Weights of a small GPT-style language model, trained from scratch on English Wikipedia.
Training: a variant of Muon for these matrices, 128M tokens, 8484 steps.
MLP neurons of a small language model. Each row is named by its layer, matrix (up: input weights) and neuron, and shows model dimensions 0-223. Each number is 128 + 32 x the weight over its row's rms, rounded and kept within 0 to 255. Numbers have three digits each.
After each neuron's rows, "fires in" lists the words (lower case) most often at its 100 highest values on Wikipedia text that the model never trained on.

L2.up152:154101150117118103107085147168157171114105145156134177141129098087147138109096097173121092147101107147107124103166055141106193115184097141145171122136093150124118129143101078078092147135125100160132166204062125204183106091129145116179129093072121114063104147113136119098125158173116072125151125104139086137114157138082159183173071081133101121101107145147084150108172124197155173073087162135132101052123170171132093170102162111145124167133112129128141112132184103163135077137092107082176074090076062131150130130163177146162154124081128155142126132130099153175140082192131128102127150168155154091139120162152157118043130108131087159134155125159155071112136129087155166090131
fires in: "that", "though", "where", "enough", "although", "when"

L2.up42:178080167142127178179136166102174148160173111114122151157130123115143075111157108134127128167105136107075155114118117174142162089130121074140144094107151112045144087112093145166157110116100167141200148126089145152094048095146128123124119104151109082119191105104115076151219123141140133122093134140156158161114111060117140107127174059074177162132179098087069189142134181124154149146162135123139165157094138149108071163145086134114168131062120148112061140075140136114145062087136122143137121142116104126135124118102171112080162072154166123147143116152135110195136104105119142151170116159085086123197117165150097070057194127092091137128140118115106075161153112118132128134171
fires in: "only", "first", "independent", "than", "instead"

L2.up843:197073111138141110124093193198126121093155145166139094072151125148142136125112123150178127099117116143101161110149031145155165142145139156154158147142144148114136072113099123114139176102174120199124142194136130139104114074087173112114136151093155090096166157072121090100089160110155112150154146078156166154080112151111072156092103146103110143083103139156116046107132106157149142120095120129101141148155135090175104063100150183167109080180166120190123102132128141195229113184141119121125124127096084094113099095092107070149144166090169106094102096150128111197105107118119121119164090127129096119128218167097112118113110133142136151106151141193135099114127119103179102086109
fires in: "over", "under", "near"

L5.up86:142164133140136125092110173127070103161117109123167123152096189145132084115120140095084134171103082141105120145071076143097123119136147120102159204114132133197116157094092045157117132113078140130170080079175101160149134100124099112154123158091123156088157099169077155139065109198124179120217174097116167150157137117130137144081150128084134106121157115078153133161167103153105118197140145083126143152100101120114091149203107151106156126144117182125063062127112067145106121138110105115089158139106172108097144179109109121145174132143116151082163137094204195183128090175143121151081100176092134103098069081155109092150113147163088190135137152133115127150109117136120093106140
fires in: "of", "2", "on"

L3.up272:143099129083145128175102172132153127169067117123137089165055173069115176135162106143129096122189073109109120140146175106136129109122154088157123086119160220110113145078078106143135088103113129145168120100207125117157160096122128099104119144152132147106159125159085145131081133108193125121167153098159121100134142157138084147125186141095065112130162100093095141088151103136122186105106133076168135148168045122134174133068109154107122135086094126087054191170163135178062136164147084113132117150141182129093191103063164116110119129099128090131143144138109165181055153167111124149169125114123120125167144113153097072161142091118163137103121227117109136154107147153157134123134
fires in: "of"

L2.up428:129164076104130143140117154180127092114164135101196114114123188150136133071168126202137137153117105122046174139077060156088096081073104144167126113152083136155158143113091152179135109155132148103158106120175058145099149100127125121162136176174098113111131095191121199125163130167122145146101166171115125154173133092059122162078143105161115100152094123134111120084013108125109174139144123108100123123097119107091164078139166153104138129188095127114106101175102125127162135145167172128099154152145078076104102105157093137185130162093111160105135134181108144104115045132162166140109135155097179091134128102113095148141202110119107114161117147116112142145085080176153116075118
fires in: "2", "player", "2nd"

L3.up61:158102111073132177186140184161101148187106085130163147140168107152143113132180163100114126165122128114118053109155070139165124035114119103174155179125082104081093181141109091119107132121130142111132123196174139134109167120128130118100108144134149187150167178082157148124128072146148077166096107170086166126128177116036117133203097137149164149119139073128108124138148112137090183141100152108131117111134115174139124146181134093079143121093113092101055116153130137129109132129104116102141082094126090122103128170205164159146154105129123049119158124129119106128167155165111163160119083130153164161169112198142090080073161102123065186078152150103093122122111140079097123154137
fires in: "that", "following", "than"

L3.up630:155140146155114142080069108092115167070197105130168105137138072143148071186171156166103110100147080130120087104193105114117131103132135176111135154098121091179118155147078153137142162132114171147067128105074155191149150124125108122178127083149111135119095099121119037137124072163160091151111149152071134140123124034158122140108150047112128123145091071104193177128141099099106116121137112112110082127131143114125162142153140126123105191122131086117092131120163193115146148154109091128099180112194124123157154074140149104127156068147154133113138111098087143149103177133127140227109113118091140151143091079173113182162106151163120080112116161193160170160107078144158118115146
fires in: "he", "she", "early", "earned"

L8.up374:181118155171130092087170122095113136124161133092161158178112105115151133180114146119123200101105109116113119135145094098134179174111202069105147127148036098175105102154173101098148161096109145170107161150066180142100128126075143140117102143161165144086179143078085179108177125165148168141141075098118131127150055154132121075070184155107162151138155067065079149138088094119100158127121098140145110113093172130114104136134087101109198095104148093202155088106086094110141129140111148158106132195144104089078143126147147139157116107126146164125127161158125156167074089163181091146114117154172049147144139190155096105133134157132113106114100087161107106114150130096172110107108
fires in: "first", "second", "under", "last"

L5.up821:147129123131151110162082157148136137158142091091099157060108111078212118137153085130112121189103145113138099140124132092151137056162193150154080091151101169077067097180154149123102104105145091171156141102136049114183166097135124195133114162102111152112145089088103125133123118138148128135104172086093074138097136139107113109146084155077091116096130073170184141095104150123095139098078128123075198128180120100163190140153098180122176145136148096124149177150186097147132078103142106132140075146112147162124096092127090110090137098056103200078115148127113122158099127130103156130144089138157127109200170158158169114183166108128185153124154157118165134196145145134112115100112
fires in: "of", "enough"

L3.up769:148118129089181101163118171110099105164082142146119149095157161139170084142067092151105160167132111085121131173130145085155115135162161152161135152150132095116214176127160114099103138207128139089112106144083101049156152137087140200092123087114191175173117094065164099197051087126131160120132094055115141101151144171118105150160076117150144139141154108122135121183116123117135110121114168162163106105104136147109124140098112140122081157106103163107120148066100099123092123165141121104066108127186122214174120157160082101156105169083096093123111182105122122118146117145099120119130095120111085216173149129152147075121075149171112131090174126184125128154127125165081114144100
fires in: "years", "time", "history", "people", "but", "war"

L8.up879:136134169147110144073102144097156097163167128138090181153160100123090195131111121158109145088113057136169171100094104160113169098140174129130148137110194130122139110177152097089157115128115050168103072078202100113171126146099171111131132087143072102132119150106096087094083183172135194037123169193089104089100180164095142086139130105159151129146088159179078158128154104200159144104144155100115153099138133146173113108153100071167133145162125128176105093150107120175147116130109122152096152135140179071091150210081122128145088142165087078135125158100130129132146114100122115107153140114108169088118188087124164092131085138155157101122143120102090113146120123060150150148123
fires in: "to"

L9.up685:185124129164141142169122122073117124159194149149075152145064133164192122184149159091115139116101092116092141137184098148128110125167152126127090056117114090121104094177102155057141136153101151170091084168104113104138193162127079122078136136137063105124133115066098110104143146124126095074095160125124143141093115114160118113133122080135129161166154107111143147156100112078115159098193125109078131130089107131168203114128180179126154120139152130171082118100056140063100131103115144122144161168168178080089092177124130138111115106156163107129164183139101122149090104170111142106157062121168075167113106121171115089186111128154135155189166124110123111203110165130156201171123
fires in: "the", "in", "to"

L5.up721:080136110132128110132159167201138119077068124058114069162187168109180181107154202133073147139121096163123114127101111115154133163052112091107127104149146113124138176137098120151125149132135159156124071134153113132160160086118154105157105159035124096140135105145102140142138184116111152091149094174098116151109102082142149114153144158103134103165113137165116126164104086136127119107141140082117176178106141137110159086158066028166164110163129119126108147122109123094142181140123074064118090115153149109180117130098084143180108167144120152138145160129162169180103139143153131112118102138142221062139083167174124084144132155111171095110109125149123115199041106100105093170136
fires in: "of", "station", "company", "commission", "film"

L8.up8:151117188071180086157139116087124144163119117107116101177132116139176183116158191099171140123102174208056146135130131113113166163075177140076145178114067096079120126142088128058109165114161168131148101141092134141155107090087164140084152125092068170115152108110113223168114138145145150091158156163077083110149147083131176139095106177153121157129113137129135081144148147084168106132110139180165097130111134125084082172138089125193199114127142021141133139102096114152123107135159120114115075156153101119168163046140123115101109117131103112122101122129116150124111187102154125112096123133129134144176098122116145145149138134135096087221094090122148088131103146176129146108131
fires in: "first", "southern", "second", "another", "supreme"

L5.up513:162148151208142099224124181140114127124129141131188229110166142103101121144157138161140054127184172101096117087193134143104117061121086114116142175165120051148135108106136104179112157121114083161143086178167105077127116146153144138153107097083140187102165113125136172116172125104125151076120148105139136054133119097116154147117187105104115141089153117154119092209107147132170169102075149163126126064113120103144095145123130163115163073169102089106094118171119095124147143115061118130177148114118056102097129129137177064182107113105132134107083134113114068136141133103130143152151097116143084118091119177113116119112162195109088164147137147104095161097122113085159129113140
fires in: "under", "that", "with", "alongside", "johansen", "young"

L2.up775:149100141144112053130152128158097142097167143084152124129155132165133114142173173182135105110096093064106126147167144158093093079153152120181142066116113113168191110108093067138116200105094175121164049132100155173132170146150112150135174130162165102147146168099110093168123130124116115155097130092118145133124061112124125134142137130164130163117126110217081156133174165128118073153085104139061111121123147136145140156118122132141172111123113140147113184142085222128147123172192133117126123111082101154103145084137174092125134079127112111085174101125083077152129097115114119147114104126220130148157153130133086039118169064114094113126152122097120200106101081137154066116170
fires in: "over", "by", "than", "later"

L2.up34:132204197107159104119102137140093150191120080125116102088094103106133126130115113160089125174169098126090114171173098128120102186151134154135140116086122180141128118110123084134203156056132138163114139113133139110101125057084145116104092156132124159122170110149137072125082171101162170113159131114085083116170129105122162137182164147150127107136108122121143125095151180153090146178080108148052160165176118166084128123155096139080108147072137158086074186131152082105135118101178168110154148163141126062158101076058158122132120157136130154081091059185144121113061185154118074097123073160112154128175125137154090137123151159199144187151126162167084130135130123111126093142112
fires in: "for", "of", "on"

L2.up149:148135123179118063167121105124141129140138077159131057196130122113149109128149161076185142105143091146037123112096111152140104090108154148104158135041109105119104121140129095105164122128115146093128157128080122128106129144098199082096119132152135133174143039127160146118145115133186142115146130092113116184102187121222167091138172161141148112123189129162133129118177139101182149116154122178145076121085160084090129157138081141123153123111160099102090130143104160066137154147096144144116095104194084099156095110131090102146131118201118101110146120145157090145114191164161174091121118089053109183163114122138100174139074091113134228143094097141117142088147138096133135142133
fires in: "one", "each", "same", "any"

L2.up798:171099086132100127144101125144105092198164120198144131125156109093181111160141156082147158134109099129077131129138068151115089122106108109109125142124155138119140142095143121085059131129091192077120129127106178205111111173152128096117107136131183164098086106174098157108182102103121165098165126147130068197115148106066119168145079148150150191116170185181151132219150209153096155148160110116086122138146126141115114148127105090116098118129172132111097155103149133105131137147117104141157074154132097103166126107133098162104130151079094179155138094098118057238160155101131131153130094138122112122153098165167157150125079088170104148089090090163101109080102162109134074160084
fires in: "that"

L3.up877:080086156160131058123096099127123135049094143146173164104125112128110118105102154152130190121145073145137127145170121090142122173124184107157144218166147140149115169148125119079080108167184101152178131141126116086079097151106117145146093098103119147100099142147131099148111101191186053087111093079122161089140137170187143059192064085124119086079130182079154131082131197133134105122154129156102147101135120109114120134091143139151099144136192144062157160127183151102099110155198122174098132124109113083164122126071128164100142151119108107151110182097151150130157104159158079127100113144104154126143096148138113017134135130107189149147120136162169141094146129130153147160125
fires in: "but", "years"

L2.up824:100086145151084099164129166140104143126149118104167125153156100161124062080130118148167103091132124085096140090134131139131161094110176108191135113149141146111124108146103166093165171139118218153117123127140085141033134197152155155167116104118177093082132163078098104123105107173175155043127112102122137100121104143109118079160127125127157110136128210073134134072153139125149095111110111099109168150132153073168130127147129175190161068137113163137176141116101148128173159174156139141211129092061110133135140100138106111145146137093156130111088131086142149220088103065118099155117159197118129123104156156101079089107172101088115081104109167066127144113144139135201099125147
fires in: "over", "votes", "than", "overall", "average"

L8.up246:092127122084122149110137158075098128155122107133204197128141152167118121116160172114140113178101060146140159097124116158099131057134127152092133117192174164136111075160157162134140099095079120188112087082145170093180153102119153130113136171127073125174131107131140049110105154078144046109107094118115136101103139163090138161139140056084160124152136188141101133153126126120151140122068123174092131082104083128131167195156111147131129081151115146119119180133166114119185134099074150114120151116039177119105119178102165077168165141170114112143108145125053128118130101147164169154091158148126078130175170148110160076088159080130099070116159119173144095177124106149137143125140
fires in: "on", "had", "to", "with", "and"

L2.up208:170139164160122097159127182141163134107110102173109111129113053072148142117087119143134188113187121147097155168146163158179116135112169172121194161068144097155119119161163117124123147154115092069151094108118088105154080135102150119182107135103089175205143153157133048169101092136034113131115129097123112116138121095083155180105151180124095108120166113083143140130139236125122089133100126096104121103162120119151165100068081188100156114135138132104099166113167132147115108129103138130104121143138073103121165156149097089138149065138052120144112179118142102158139183128148144199058090105154111109126086108148119143170093188135125106146138180172111153099101097120091140147090
fires in: "he", "she"

L3.up363:097102177149058104139129117123123128114158140133169113121183138038156153135153165133156153165125102076115150135164128093062061130120098168114154188108126105083150125133173108083163068170126168135159139104124154123088152094156178163091117106096143136146179065154078158168143114099097154083182175107048105160133144121106115138138151169166159120153189185125106179173172158145119144133143136153134090109091098146156121133143156176018114129122119090137057118129102149107087089157162119127173108118109097147125152125148094055152136158115131110122095144110168124168168113138099136132108113136109109136158105112190137167104131080088077152075147123164064153145089113155154078161189
fires in: "one", "same", "each", "this", "all"